Weights of a small GPT-style language model, trained from scratch on English Wikipedia.
Architecture: rotary positions, no biases in attention or MLP, untied embeddings.
MLP neurons of a small language model. Each row is named by its layer, matrix (gate and up: input weights) and neuron, and shows model dimensions 48-175. Each number is 200 + 30 x the weight over its row's rms, rounded and kept within 0 to 999. A neuron's up and down rows have the sign that makes its largest values positive.
Before each neuron's rows, "fires after" lists the tokens most often just before its 100 highest values on Wikipedia text that the model never trained on.

fires after: " re", " F", "c", " C", " p"
L2.gate1149,191,198,138,194,250,183,236,220,216,226,210,227,166,190,174,216,210,175,173,286,172,220,206,224,155,242,197,128,204,190,227,251,246,225,157,197,181,156,177,188,192,196,198,122,146,145,245,226,211,230,210,199,202,173,221,117,197,190,193,208,205,217,197,217,203,243,201,235,187,158,170,200,206,133,219,200,194,168,171,178,186,227,182,196,177,181,225,230,236,209,222,203,221,164,179,197,176,209,194,226,163,218,220,176,211,198,238,183,242,174,273,237,189,200,149,231,182,195,215,174,241,143,195,221,228,213,184,190
L2.up1149,198,184,139,221,243,212,206,172,189,241,258,176,221,184,165,225,177,197,178,219,211,220,203,191,239,206,200,200,203,196,208,222,251,232,189,250,194,191,192,191,220,214,194,173,199,224,206,234,205,169,205,204,184,196,215,155,108,169,184,223,193,198,193,156,205,200,185,228,200,168,191,205,173,171,204,245,198,142,171,179,149,209,165,196,185,166,194,238,228,185,233,209,206,216,198,194,147,161,166,185,195,206,170,241,203,148,149,196,226,170,209,204,192,153,183,225,155,165,193,187,219,225,279,189,178,255,208,135

fires after: " ", "ff", " de", " re", " the", " C"
L2.gate1081,252,231,130,243,203,194,203,196,209,209,236,257,187,151,192,194,196,206,246,210,223,175,210,252,236,212,216,147,200,226,175,214,196,215,233,232,242,239,218,186,132,190,202,164,198,187,201,231,235,194,189,164,190,152,213,244,274,203,238,166,168,189,189,232,194,240,207,227,212,182,196,237,241,194,236,208,206,194,160,137,243,179,248,152,161,228,214,226,185,253,213,147,178,202,263,158,217,158,249,176,170,156,171,154,175,180,205,168,262,223,286,208,219,192,200,200,210,180,198,185,236,220,176,201,240,246,155,154
L2.up1081,239,220,174,192,208,185,202,176,200,236,225,249,213,155,208,188,139,169,219,197,210,186,209,203,240,213,195,173,222,181,188,227,216,252,202,283,250,196,170,144,184,165,224,179,184,212,230,236,211,157,140,179,172,162,189,215,247,247,204,120,140,212,215,211,190,176,213,198,181,176,185,232,235,188,217,223,213,175,149,176,173,185,201,144,240,251,188,212,224,227,184,127,157,152,219,158,159,182,224,204,191,260,215,195,163,199,182,186,242,237,214,208,197,181,202,192,205,162,207,199,278,180,183,257,251,203,210,163

fires after: " Ro", "ro", " bo", "s", " U"
L4.gate50,179,159,173,202,207,176,179,141,196,203,151,183,200,215,169,138,213,212,190,210,187,238,199,206,174,229,193,156,230,222,253,202,260,205,259,187,178,217,153,228,210,173,224,228,227,162,261,202,258,176,242,202,200,182,161,161,188,222,184,155,277,150,173,205,260,216,170,170,214,201,197,161,289,182,173,213,207,186,188,208,185,195,180,244,201,202,207,178,196,192,225,205,203,225,270,187,245,209,203,193,229,219,206,224,181,189,263,221,174,195,253,225,247,230,256,264,273,196,198,183,167,223,190,141,244,227,211,163
L4.up50,173,181,164,175,201,193,219,192,142,200,229,207,270,164,164,173,182,211,169,189,208,194,223,227,148,204,177,230,188,174,155,199,189,196,189,220,177,173,240,252,183,212,180,223,178,236,224,156,232,211,181,202,170,212,193,221,148,257,235,173,242,183,176,159,157,194,224,239,184,142,216,196,152,245,202,212,217,187,241,213,225,170,154,162,225,272,213,204,178,256,219,192,271,264,216,174,238,224,146,199,211,171,140,230,159,247,198,166,177,208,226,228,265,201,166,169,176,209,256,146,261,198,221,190,178,241,184,216

fires after: " ", " Sh", " S", " G", " Li"
L4.gate79,161,202,157,179,165,175,217,227,246,168,207,204,154,188,174,204,200,202,190,209,136,193,218,207,167,299,249,226,151,206,244,172,176,187,229,187,178,215,166,240,187,191,194,194,208,221,200,190,193,209,253,119,196,217,202,205,217,187,228,213,209,253,204,143,244,215,147,202,173,177,186,253,206,158,204,165,218,193,174,234,257,212,194,222,246,214,189,222,179,232,174,197,178,198,180,221,212,200,254,184,204,225,228,157,212,194,214,211,237,213,225,202,229,187,141,224,223,192,215,183,269,167,201,246,185,201,240,193
L4.up79,227,148,232,162,140,160,225,284,195,203,189,199,237,178,158,220,159,238,184,137,162,189,174,202,214,187,155,237,227,227,187,230,210,136,207,246,220,185,183,176,178,220,129,187,184,223,207,166,206,259,202,171,197,201,190,196,244,131,194,180,168,223,221,176,234,180,221,192,205,174,200,229,197,153,206,161,172,248,216,168,263,184,239,235,218,255,187,194,241,207,223,217,191,188,189,202,218,262,155,151,183,152,215,256,205,199,242,171,211,215,149,188,192,211,175,200,183,238,239,228,219,242,171,200,250,179,151,242

fires after: " ", "w", " w", " W", "pe", "ri"
L6.gate740,215,143,185,225,162,154,182,212,220,201,175,148,212,164,174,184,183,176,194,172,227,223,207,144,167,222,235,204,219,155,156,173,200,161,222,179,183,229,164,248,202,173,155,192,138,239,236,205,192,213,180,195,196,227,161,249,189,189,167,176,200,176,186,210,204,177,195,201,221,175,203,171,158,199,151,197,155,156,198,216,202,258,256,203,195,220,190,192,231,233,170,160,188,180,224,172,230,190,191,187,211,204,206,225,196,209,195,213,187,230,220,181,213,203,230,230,198,175,224,178,204,205,231,221,180,214,178,144
L6.up740,273,206,225,175,220,184,213,209,238,155,187,196,281,201,166,176,165,169,249,251,214,198,219,210,204,130,194,194,193,254,158,211,257,139,195,162,219,202,199,184,207,145,193,192,188,218,182,171,201,157,217,197,199,174,205,182,196,174,237,164,180,193,189,184,195,187,260,221,202,245,224,187,239,240,182,239,214,222,185,222,220,199,172,155,225,178,190,233,204,112,190,190,172,183,244,164,146,205,197,256,188,198,238,238,181,210,181,193,193,115,183,175,206,229,224,192,205,213,216,228,189,221,246,175,214,174,179,193

fires after: " ma", "c", "C", " a", "k", " the"
L4.gate414,161,206,200,180,225,272,192,242,210,202,164,161,217,255,180,194,207,264,150,210,215,213,228,223,252,226,223,168,236,200,195,239,206,199,170,192,178,234,229,214,176,202,193,232,201,245,161,203,232,273,242,222,187,215,234,201,153,244,220,196,184,157,240,180,186,150,206,203,202,161,170,220,195,223,225,212,195,164,234,253,228,211,117,224,157,238,192,182,225,182,174,193,188,201,229,160,253,215,205,207,210,197,159,165,242,261,207,201,162,216,207,187,232,204,213,232,200,143,229,222,192,196,232,248,201,143,242,212
L4.up414,136,186,174,181,218,159,227,213,247,211,205,220,162,221,214,186,220,210,190,204,228,231,236,171,204,247,224,206,211,241,173,185,185,204,201,192,137,210,170,210,222,239,211,184,219,239,234,242,251,157,225,205,194,202,204,218,194,210,169,225,249,213,204,171,190,169,171,192,203,202,223,208,181,223,205,207,199,189,252,185,163,256,161,200,216,179,205,233,165,160,181,199,221,256,195,181,254,236,196,204,195,238,182,244,142,266,208,188,159,219,177,147,238,215,178,211,223,229,273,231,229,241,188,219,180,182,275,214

fires after: " F", " f", "f", "F"
L6.gate1155,196,173,189,234,136,212,211,216,182,159,210,194,203,236,195,219,161,215,211,218,137,201,194,177,151,228,210,186,225,179,226,248,143,207,226,167,230,166,217,198,227,179,207,169,194,181,221,202,225,237,230,210,237,208,192,246,172,194,224,199,194,171,187,195,193,200,172,278,213,213,163,202,262,206,185,209,184,223,207,205,211,214,228,242,200,162,233,177,170,145,228,189,185,209,194,221,179,214,202,177,124,250,229,131,189,240,256,246,157,261,195,192,164,233,234,201,279,195,192,251,218,178,200,216,246,234,180,165
L6.up1155,107,214,191,280,141,163,167,210,218,184,146,200,203,216,153,224,209,265,248,248,236,186,170,151,149,236,227,192,221,187,246,210,184,174,220,286,239,208,179,224,182,124,232,244,214,181,203,221,190,289,238,177,179,199,197,217,236,182,195,187,201,167,175,155,216,179,157,189,185,232,203,220,191,181,210,245,187,237,220,146,211,182,167,180,186,170,197,230,180,184,210,218,187,187,183,234,218,245,204,218,166,212,166,219,176,197,163,226,159,143,181,179,151,207,206,203,209,236,191,206,253,181,167,257,255,168,164,140

fires after: " ", "ff", " qu", "-", "li", " F"
L2.gate949,269,219,177,192,237,240,243,193,172,227,172,238,216,229,237,202,188,253,187,143,202,153,196,192,162,191,196,152,262,182,188,252,239,164,210,174,182,243,201,191,218,227,153,215,208,263,188,156,191,194,209,186,212,219,151,237,214,230,213,186,217,212,235,199,197,188,187,191,207,199,226,178,173,208,210,196,188,140,175,201,270,214,198,194,161,268,205,186,230,237,216,216,158,214,201,223,173,216,156,179,226,217,248,206,184,212,225,218,197,170,232,200,172,203,213,147,160,239,240,231,220,180,250,172,175,200,166,166
L2.up949,217,208,146,218,219,206,225,249,225,249,246,210,180,223,183,155,181,139,250,219,230,184,192,182,183,232,197,180,196,240,191,155,170,151,163,203,204,167,218,197,188,189,228,176,177,191,196,166,159,285,204,155,177,182,180,236,221,234,215,140,173,210,235,270,193,181,213,215,199,223,238,172,202,239,147,171,222,171,214,162,215,176,158,204,183,222,211,207,220,205,208,220,146,175,152,208,138,143,204,187,198,208,217,161,207,209,170,204,231,191,204,198,241,201,231,205,171,186,190,198,223,177,215,252,240,157,179,187

fires after: " ", " de", "ff", " Ja", " st", "tor"
L2.gate1279,182,218,182,179,227,174,165,161,179,196,166,132,232,194,230,166,189,246,198,219,227,192,225,195,220,279,233,216,234,201,200,204,243,174,211,202,191,186,192,247,232,138,251,182,189,132,233,205,190,211,202,204,259,185,203,218,213,241,196,175,205,238,210,201,243,190,149,189,197,179,166,211,210,203,202,218,224,238,204,192,206,210,179,216,242,220,160,250,174,156,154,153,140,191,227,149,217,210,183,256,197,238,204,229,193,185,167,142,225,227,225,220,205,198,174,219,233,238,237,250,155,149,174,210,257,217,181,113
L2.up1279,181,208,184,224,188,145,178,151,191,177,210,192,287,162,202,223,162,247,207,204,167,205,226,216,241,201,265,194,195,238,193,249,203,146,165,167,168,189,229,170,226,212,251,140,172,141,245,216,253,243,211,174,219,200,214,201,209,225,172,162,215,224,216,204,257,225,223,177,144,179,181,153,212,220,194,213,216,230,202,177,217,205,180,238,225,230,157,220,172,189,214,146,183,224,231,212,226,190,173,200,216,241,227,225,214,208,128,169,193,179,229,198,180,225,210,213,199,229,221,194,109,205,147,190,263,250,146,173

fires after: "er", "ur", "li", "cc", "ver", " sign"
L10.gate803,245,165,211,152,214,237,194,292,192,132,178,185,223,206,198,179,177,267,193,219,188,191,187,195,175,122,166,214,218,199,179,168,229,239,239,216,192,209,216,245,173,207,174,202,185,248,149,243,256,143,203,178,182,164,171,136,166,204,201,200,196,244,180,249,157,268,214,198,213,228,207,254,178,261,152,243,209,166,149,183,201,197,219,203,227,195,185,205,185,193,191,152,231,225,227,190,240,226,194,197,195,160,170,212,240,249,175,196,140,229,179,192,197,230,155,177,206,192,185,178,197,188,215,184,225,228,170,188
L10.up803,168,154,190,213,214,197,197,189,216,217,183,246,171,191,238,222,190,225,208,223,168,194,183,128,157,163,185,203,206,187,195,185,269,199,209,193,230,215,174,163,178,200,202,241,188,211,149,267,211,243,220,169,195,250,145,190,193,209,215,167,151,225,204,170,219,230,246,188,211,205,193,216,188,201,226,183,180,188,211,195,163,151,214,186,145,135,182,174,178,193,158,147,172,248,190,234,251,228,158,168,202,196,208,195,222,181,216,178,165,215,195,170,159,234,157,161,194,219,226,234,190,229,236,210,189,243,186,218

fires after: " con", " re", " F", "c"
L2.gate881,231,262,206,172,216,171,218,210,166,178,168,187,204,213,199,173,204,215,182,238,180,191,160,200,249,196,240,232,193,289,234,247,199,213,211,196,206,247,159,180,200,214,238,178,152,218,203,268,205,230,175,210,185,204,202,169,185,220,181,220,197,140,228,213,179,155,193,260,189,178,251,223,181,148,207,211,155,232,237,198,190,166,236,193,231,221,180,276,190,205,176,219,224,181,180,191,174,264,169,195,183,228,196,200,169,199,204,160,224,207,205,190,183,225,129,171,219,241,188,182,179,156,186,182,199,223,255,264
L2.up881,186,221,174,258,196,147,231,226,209,230,238,244,226,173,198,184,168,220,276,197,216,224,250,179,187,231,195,249,168,227,192,244,189,232,190,214,198,209,214,184,183,233,236,150,187,144,235,169,185,216,220,198,180,192,204,154,231,174,163,198,217,204,177,167,201,194,166,224,193,197,211,213,208,305,159,197,237,179,184,161,176,173,139,216,230,190,181,181,245,181,184,204,173,187,229,185,177,220,198,238,195,157,241,218,210,192,235,183,244,160,172,249,196,170,207,252,196,194,176,218,205,165,157,246,215,160,177,167

fires after: " ", " de", " Le", " De", " W", " Li"
L6.gate640,181,161,173,252,248,162,218,208,239,207,233,208,213,176,186,217,196,200,197,217,210,203,271,222,186,191,192,166,196,164,183,222,214,198,196,225,163,190,159,237,239,122,242,176,161,201,192,162,218,220,180,169,206,208,145,219,175,177,257,177,160,211,227,231,263,253,155,247,239,163,183,243,223,184,192,209,214,192,175,173,211,228,173,266,190,214,187,192,212,264,218,224,187,199,171,202,221,208,236,214,186,227,236,192,222,161,188,193,235,201,223,214,165,260,220,236,183,204,210,178,197,179,199,249,208,224,202,181
L6.up640,178,178,200,261,221,191,148,158,242,194,264,204,213,198,205,216,237,192,173,192,234,167,232,189,171,193,177,174,228,122,204,242,172,211,236,250,179,157,181,220,202,122,255,170,217,206,227,225,238,166,156,204,193,239,149,201,200,219,261,171,139,223,211,220,241,208,185,208,212,162,160,248,211,164,209,162,276,215,152,205,179,236,162,209,211,212,170,212,209,241,185,280,227,196,200,218,212,213,214,214,219,188,207,203,196,141,183,197,249,221,210,202,173,198,193,208,181,175,173,208,207,234,154,242,217,220,249,160

fires after: " de", "ter", " dis", "tro", "ho"
L2.gate924,216,132,238,201,262,191,117,160,218,145,233,223,181,202,197,173,234,189,205,218,218,273,187,263,262,162,179,181,171,180,180,235,199,171,226,180,184,223,187,188,247,224,175,149,210,123,217,213,213,189,247,247,170,239,243,196,189,147,175,204,210,210,169,147,196,194,229,210,217,207,190,181,176,187,200,230,216,191,212,164,224,238,171,210,199,223,214,146,218,205,178,236,215,182,228,180,172,176,193,197,214,219,172,221,122,213,247,215,162,159,195,192,217,199,205,208,199,174,226,236,176,199,170,252,182,199,227,160
L2.up924,225,123,191,166,233,200,167,204,198,152,197,229,173,224,177,157,193,157,231,254,230,231,178,226,241,199,185,222,166,194,222,215,177,196,236,225,234,237,213,219,210,216,179,186,186,191,200,211,197,228,209,231,199,196,237,186,181,163,161,216,226,188,192,164,223,183,252,219,218,250,206,176,199,182,225,243,190,175,211,227,240,249,199,199,178,196,201,192,178,228,174,194,178,183,218,174,230,195,172,177,191,214,183,227,153,247,229,229,166,169,245,246,238,212,231,209,226,151,203,221,192,190,184,225,229,201,227,169

fires after: " K", " C", " re", "c", " E", " ex"
L2.gate339,200,209,187,180,194,202,235,211,229,201,186,229,220,207,184,168,205,162,219,245,161,161,206,239,194,212,213,213,247,148,208,189,212,203,186,241,205,185,159,164,239,236,193,104,201,228,218,230,220,199,237,173,145,134,170,92,210,179,187,165,203,201,178,233,219,189,184,219,168,197,181,297,201,146,210,198,199,256,190,185,221,233,199,233,195,238,169,216,216,182,242,216,151,183,184,212,206,186,190,208,217,206,199,199,240,224,232,184,223,211,230,234,182,226,184,263,170,277,212,178,205,172,194,290,208,219,216,227
L2.up339,222,211,201,186,206,144,201,158,209,193,191,253,203,145,216,178,176,188,213,276,190,210,143,197,216,219,167,214,165,197,191,116,199,283,201,227,239,176,208,248,199,221,198,169,214,234,194,196,208,215,153,188,232,168,202,173,194,200,197,149,210,197,214,201,236,147,160,210,208,214,205,245,196,222,183,210,213,221,157,114,229,163,194,185,249,237,237,233,189,222,196,216,183,200,196,187,237,169,169,212,185,241,170,195,214,187,242,178,210,229,185,267,236,195,191,183,143,216,241,197,243,179,205,253,220,176,216,163

fires after: " re", " ", " con", " f", " Con"
L2.gate54,194,191,236,253,214,178,224,208,230,204,210,194,194,286,171,194,194,179,229,249,147,248,236,244,200,214,206,153,218,180,207,252,179,124,206,205,187,206,178,146,190,159,229,168,187,164,182,164,205,179,218,174,184,230,199,174,239,209,226,230,226,233,208,216,197,227,188,200,230,216,207,158,273,244,206,256,201,243,202,179,279,190,218,179,185,201,180,160,192,183,215,201,156,151,196,157,170,204,170,170,213,219,211,161,225,200,199,182,223,129,180,156,248,219,239,204,261,196,180,193,231,199,160,188,304,240,155,160
L2.up54,202,212,198,221,242,147,192,209,211,195,203,205,265,222,202,180,199,183,210,255,161,219,186,205,190,245,149,163,236,182,214,165,217,212,178,233,230,135,185,157,202,162,133,187,150,194,228,222,178,207,214,163,177,163,193,202,165,210,187,198,214,220,197,140,188,187,201,228,219,197,185,153,198,243,192,190,210,191,188,181,179,170,240,196,192,213,194,192,133,177,196,188,172,206,211,145,180,187,222,222,189,257,181,196,206,176,156,208,193,169,225,136,214,238,183,145,222,147,181,239,206,168,208,215,231,210,231,70

fires after: " de", "ro", "s", "ho", " comp", "ff"
L2.gate769,154,172,224,224,158,187,162,198,219,180,146,146,172,178,177,202,196,204,225,203,162,220,258,177,191,266,200,200,189,214,180,168,168,174,162,104,207,207,203,178,148,196,210,227,176,148,180,198,172,196,236,141,171,194,172,210,195,237,206,177,178,193,209,211,214,210,191,217,194,156,217,218,187,200,210,237,206,236,178,195,190,182,173,186,222,229,181,204,235,180,169,194,142,197,190,222,182,206,217,199,203,197,255,256,245,187,167,189,205,145,225,313,196,246,222,169,189,240,217,248,228,212,212,225,210,231,194,195
L2.up769,164,237,202,221,206,222,204,207,176,244,220,198,192,186,186,201,167,265,242,204,138,190,209,231,229,205,190,166,256,206,207,202,172,177,231,218,152,209,218,204,238,128,240,220,177,208,222,173,210,153,128,218,221,242,196,170,200,221,181,174,245,217,158,191,205,210,208,220,214,189,136,206,255,195,239,209,206,164,197,198,170,258,207,225,196,218,169,174,237,174,129,171,187,157,87,192,177,185,155,188,207,178,249,174,224,225,179,255,237,174,191,216,264,236,260,255,232,248,183,224,114,214,210,219,243,154,135,194

fires after: "c", " C", " Mo", "l", "C"
L4.gate739,213,222,172,213,226,194,236,204,214,214,209,173,162,229,228,147,191,203,230,260,239,184,197,273,210,158,222,186,243,200,234,193,136,234,213,252,159,170,222,211,217,222,205,242,251,188,166,200,224,206,179,257,208,202,202,194,202,254,203,244,205,152,256,207,209,205,210,223,173,194,227,225,246,219,181,217,162,177,244,213,191,254,157,209,224,193,196,221,227,163,202,208,212,153,227,231,216,190,219,193,185,169,152,216,215,255,220,262,248,169,209,223,190,171,227,195,223,172,188,255,267,204,208,171,236,201,168,167
L4.up739,171,215,189,203,250,237,210,151,221,153,219,241,138,221,195,206,194,221,230,178,149,281,206,192,183,218,243,233,190,217,215,214,168,177,201,250,159,220,238,211,213,237,161,149,245,282,218,185,226,215,186,220,225,140,209,199,215,213,229,148,257,239,232,254,167,231,198,192,204,181,177,212,193,233,164,195,164,177,228,228,213,189,168,198,176,181,171,227,215,221,187,212,180,206,239,169,229,245,197,209,229,146,199,206,215,203,170,177,194,200,231,174,268,201,164,242,184,194,208,253,224,189,179,106,202,166,208,193

fires after: "ri", "vi", " ", " no", " Di"
L4.gate879,172,222,170,194,178,174,178,186,224,191,220,164,230,155,139,155,203,254,156,213,200,230,172,209,190,209,184,212,184,176,222,118,217,256,185,147,213,173,271,207,183,156,237,195,163,222,189,211,191,195,121,203,242,200,178,213,192,169,213,231,204,194,245,223,210,172,173,189,201,224,184,221,224,254,183,211,213,175,211,265,173,224,209,251,191,241,204,209,225,209,176,218,186,279,198,196,249,207,175,233,191,206,177,196,246,167,193,161,189,189,180,174,233,255,211,209,238,205,258,193,225,198,270,193,175,151,222,172
L4.up879,194,199,189,150,195,204,204,226,227,208,248,214,188,195,187,148,183,211,293,211,201,197,157,193,203,166,262,253,221,190,259,187,215,210,215,159,186,150,175,211,231,200,189,150,145,173,173,185,147,179,171,224,165,240,142,255,206,190,247,195,167,244,155,162,216,242,224,215,173,268,233,272,171,274,172,214,223,159,184,205,204,226,187,182,216,205,149,148,209,233,169,197,222,157,192,223,147,232,204,253,207,274,217,220,236,228,212,182,236,195,169,217,202,197,233,166,235,218,209,206,201,187,230,187,224,152,236,172

fires after: "b", "ab", "ub", "-", "ch", " h"
L6.gate558,167,205,165,198,248,166,219,247,195,145,216,137,149,188,229,174,138,229,183,219,248,193,198,184,162,205,181,232,226,134,163,176,230,244,242,256,177,132,235,184,225,195,176,177,207,230,171,180,232,239,214,211,190,185,203,162,204,263,203,211,212,188,166,214,159,173,162,218,207,208,173,181,217,207,169,201,172,236,242,174,188,205,183,249,223,167,180,204,200,225,211,197,206,141,175,210,225,173,189,185,229,178,145,190,242,265,188,209,219,189,219,176,158,242,241,206,231,181,199,214,181,182,250,248,211,178,253,218
L6.up558,186,248,203,264,207,228,190,212,161,135,199,268,177,212,231,198,231,196,176,202,188,189,219,148,199,232,231,174,228,231,208,181,222,211,237,123,211,195,208,202,181,224,199,194,168,235,132,194,215,237,188,169,232,191,185,198,195,196,180,193,179,214,179,243,199,181,210,197,179,188,182,203,197,212,200,184,200,200,211,225,173,200,229,161,185,243,181,232,181,254,227,230,254,218,150,134,173,230,207,218,173,200,196,215,179,240,178,190,181,207,254,230,155,227,228,172,222,126,207,211,201,195,204,239,177,120,173,190

fires after: " ", " comp", " G", "te", "-"
L4.gate258,177,173,161,167,213,249,251,176,239,178,202,234,171,260,181,168,192,225,216,161,184,187,207,150,189,211,214,192,191,207,188,184,130,269,188,190,118,198,175,173,267,177,175,204,192,187,184,203,215,187,244,144,213,158,167,249,198,214,202,213,203,175,220,216,252,235,223,201,224,209,153,145,192,207,214,200,167,193,210,242,246,199,228,166,214,187,167,175,182,233,229,175,176,113,174,206,179,210,217,179,218,216,211,166,244,212,225,192,235,195,135,191,245,178,256,202,200,211,204,237,191,177,194,197,197,220,204,199
L4.up258,237,218,139,136,124,190,231,192,176,169,155,201,191,199,246,212,184,197,225,157,214,209,214,221,244,248,199,252,188,154,245,177,245,158,194,171,187,190,181,162,216,199,218,186,158,195,249,217,169,165,216,211,228,211,231,212,211,184,245,199,217,198,198,202,201,212,225,222,223,240,222,205,178,223,171,180,167,206,218,189,210,203,232,210,271,197,222,198,189,234,197,177,227,196,225,167,182,222,213,195,179,182,223,201,162,193,206,196,226,177,174,240,232,194,206,183,206,262,243,182,227,311,212,156,255,196,155,207

fires after: "ab", "c", "b", "d", "n", "ev"
L6.gate168,174,184,160,177,207,202,157,200,197,161,218,209,229,147,194,219,169,257,203,214,229,244,183,192,209,211,204,215,212,216,201,200,217,194,199,247,259,200,226,210,256,202,135,219,177,224,160,201,241,201,214,251,187,251,170,235,213,243,219,179,214,179,171,126,201,192,198,209,227,260,186,243,233,196,175,167,171,210,148,157,245,174,211,202,212,225,210,192,167,168,211,177,229,163,190,165,257,219,213,213,194,292,254,168,218,178,215,179,213,205,251,187,149,259,221,191,174,204,181,205,204,161,243,192,168,146,187,182
L6.up168,177,173,238,232,163,184,167,183,182,226,176,180,248,189,169,215,163,186,157,230,221,206,213,205,231,192,220,260,252,186,241,214,171,232,184,278,174,179,210,217,206,198,183,174,203,222,186,189,205,212,179,242,174,212,206,215,180,188,245,217,192,151,206,167,176,170,247,252,156,185,182,208,228,148,188,185,195,196,208,224,192,204,156,159,225,232,126,251,197,191,170,188,133,195,180,187,124,187,207,210,128,226,197,201,265,137,179,226,205,209,269,225,197,227,230,217,180,261,201,222,208,177,185,228,183,112,219,137

fires after: "ro", " O", " pro", "c", "s", "et"
L2.gate335,130,209,231,197,192,210,160,214,219,223,234,130,102,190,183,187,243,218,222,171,227,231,205,222,184,169,213,190,215,237,233,190,228,160,233,171,235,222,109,193,219,188,233,203,210,205,231,239,241,201,189,266,190,178,211,155,183,185,160,190,201,191,230,176,204,141,185,214,205,169,188,166,191,257,197,232,190,179,184,207,203,186,174,223,192,213,230,201,203,213,180,204,186,150,189,211,230,238,195,227,195,215,175,139,214,194,216,190,156,200,158,249,210,235,213,299,182,229,177,207,190,191,203,154,187,232,184,174
L2.up335,181,224,183,193,199,224,180,235,190,184,194,170,154,117,215,201,234,190,192,220,215,211,191,214,196,196,235,187,231,141,226,171,245,190,178,214,190,113,175,166,194,159,220,196,214,178,217,177,230,241,201,175,169,192,170,291,193,224,203,192,182,206,249,175,174,195,225,205,242,164,213,192,205,190,236,207,242,194,180,181,229,220,175,180,208,214,205,235,268,208,250,149,158,179,180,186,193,176,198,243,242,177,154,212,220,232,193,165,198,174,197,257,213,234,258,226,202,247,158,174,242,202,218,180,202,207,216,198

fires after: " re", " ", " K", " C", " st", " F"
L2.gate1171,314,215,174,193,206,185,188,193,164,228,167,229,263,225,163,190,159,222,237,190,147,176,219,210,173,241,200,167,190,164,176,246,208,171,233,195,174,230,182,197,185,258,181,184,204,247,215,215,229,239,187,174,178,200,140,185,203,153,233,245,222,220,204,182,206,180,141,221,213,172,212,194,269,194,210,244,180,177,215,176,251,176,247,188,210,271,174,189,202,234,221,185,189,257,164,210,165,189,204,155,164,187,208,135,179,234,187,160,193,209,256,174,149,194,150,170,223,242,213,269,177,203,176,162,197,193,205,242
L2.up1171,215,211,172,186,204,196,224,216,207,238,236,194,158,151,203,199,152,170,228,215,189,238,238,186,171,211,198,190,217,198,235,188,186,228,222,193,227,179,166,218,163,175,200,133,173,231,206,125,216,233,204,195,175,230,210,145,177,190,165,154,194,262,229,188,261,192,198,240,201,171,202,211,215,204,215,206,243,184,218,129,204,195,192,227,221,191,213,220,196,196,218,165,195,173,211,181,200,144,230,210,168,232,237,176,242,152,220,152,204,211,188,185,217,221,198,241,187,208,174,225,190,175,197,227,176,222,177,157

fires after: " F", " T", " to", " f", "T"
L12.gate622,213,199,191,194,160,254,178,225,207,159,195,174,199,231,177,173,205,247,177,169,222,197,188,204,190,163,270,158,171,207,205,206,218,184,211,188,223,225,215,199,170,246,224,196,207,191,237,200,197,155,271,145,176,179,158,217,197,166,230,215,182,179,222,203,263,236,167,243,178,140,231,182,177,197,193,219,141,220,177,223,181,238,225,248,155,179,197,188,143,244,213,229,222,219,196,149,217,250,208,190,227,180,208,232,230,192,186,205,167,199,176,171,209,229,172,217,228,205,205,194,185,224,163,209,208,163,176,179
L12.up622,193,251,185,183,158,219,197,187,202,235,198,155,181,187,234,241,265,230,219,215,228,242,217,217,173,238,215,264,222,134,222,189,196,180,197,212,223,223,211,233,152,162,182,232,204,209,185,228,126,253,220,173,210,249,222,228,206,253,214,220,175,215,176,158,144,201,163,229,179,205,246,204,180,147,148,232,196,176,206,194,215,228,226,230,171,163,212,221,221,202,220,194,150,222,205,224,174,210,217,164,187,216,227,194,230,225,198,191,231,173,215,198,216,204,188,237,155,123,200,183,309,197,156,257,230,258,187,184

fires after: "b", "ch", "rm", "ab", "ub", "ur"
L6.gate687,213,204,150,136,209,167,172,223,191,135,254,195,139,182,194,251,185,189,199,199,198,216,219,203,183,157,182,234,230,198,136,139,177,215,215,178,200,202,215,168,213,204,204,241,181,230,158,222,199,147,206,262,226,202,198,209,200,217,190,174,205,213,211,163,255,146,192,197,231,257,190,176,187,225,181,258,174,189,194,227,183,195,165,196,257,205,231,179,200,194,227,233,174,199,171,149,254,204,251,199,237,248,150,213,233,249,209,191,177,223,214,184,182,224,199,285,239,218,181,178,161,177,231,197,235,180,266,229
L6.up687,180,195,215,253,211,203,201,129,240,200,209,274,253,210,186,189,237,181,202,216,256,207,161,232,219,211,202,239,243,239,183,161,178,183,256,224,208,189,175,172,235,229,195,275,191,173,192,161,158,193,220,242,207,151,171,157,187,213,234,216,238,177,211,172,192,192,241,208,197,187,215,123,200,142,200,206,208,162,175,233,219,211,166,200,214,249,189,249,246,187,241,218,203,168,182,227,214,205,245,201,233,227,173,184,201,207,188,210,218,219,191,230,212,190,251,176,159,230,199,245,190,176,207,198,209,130,229,198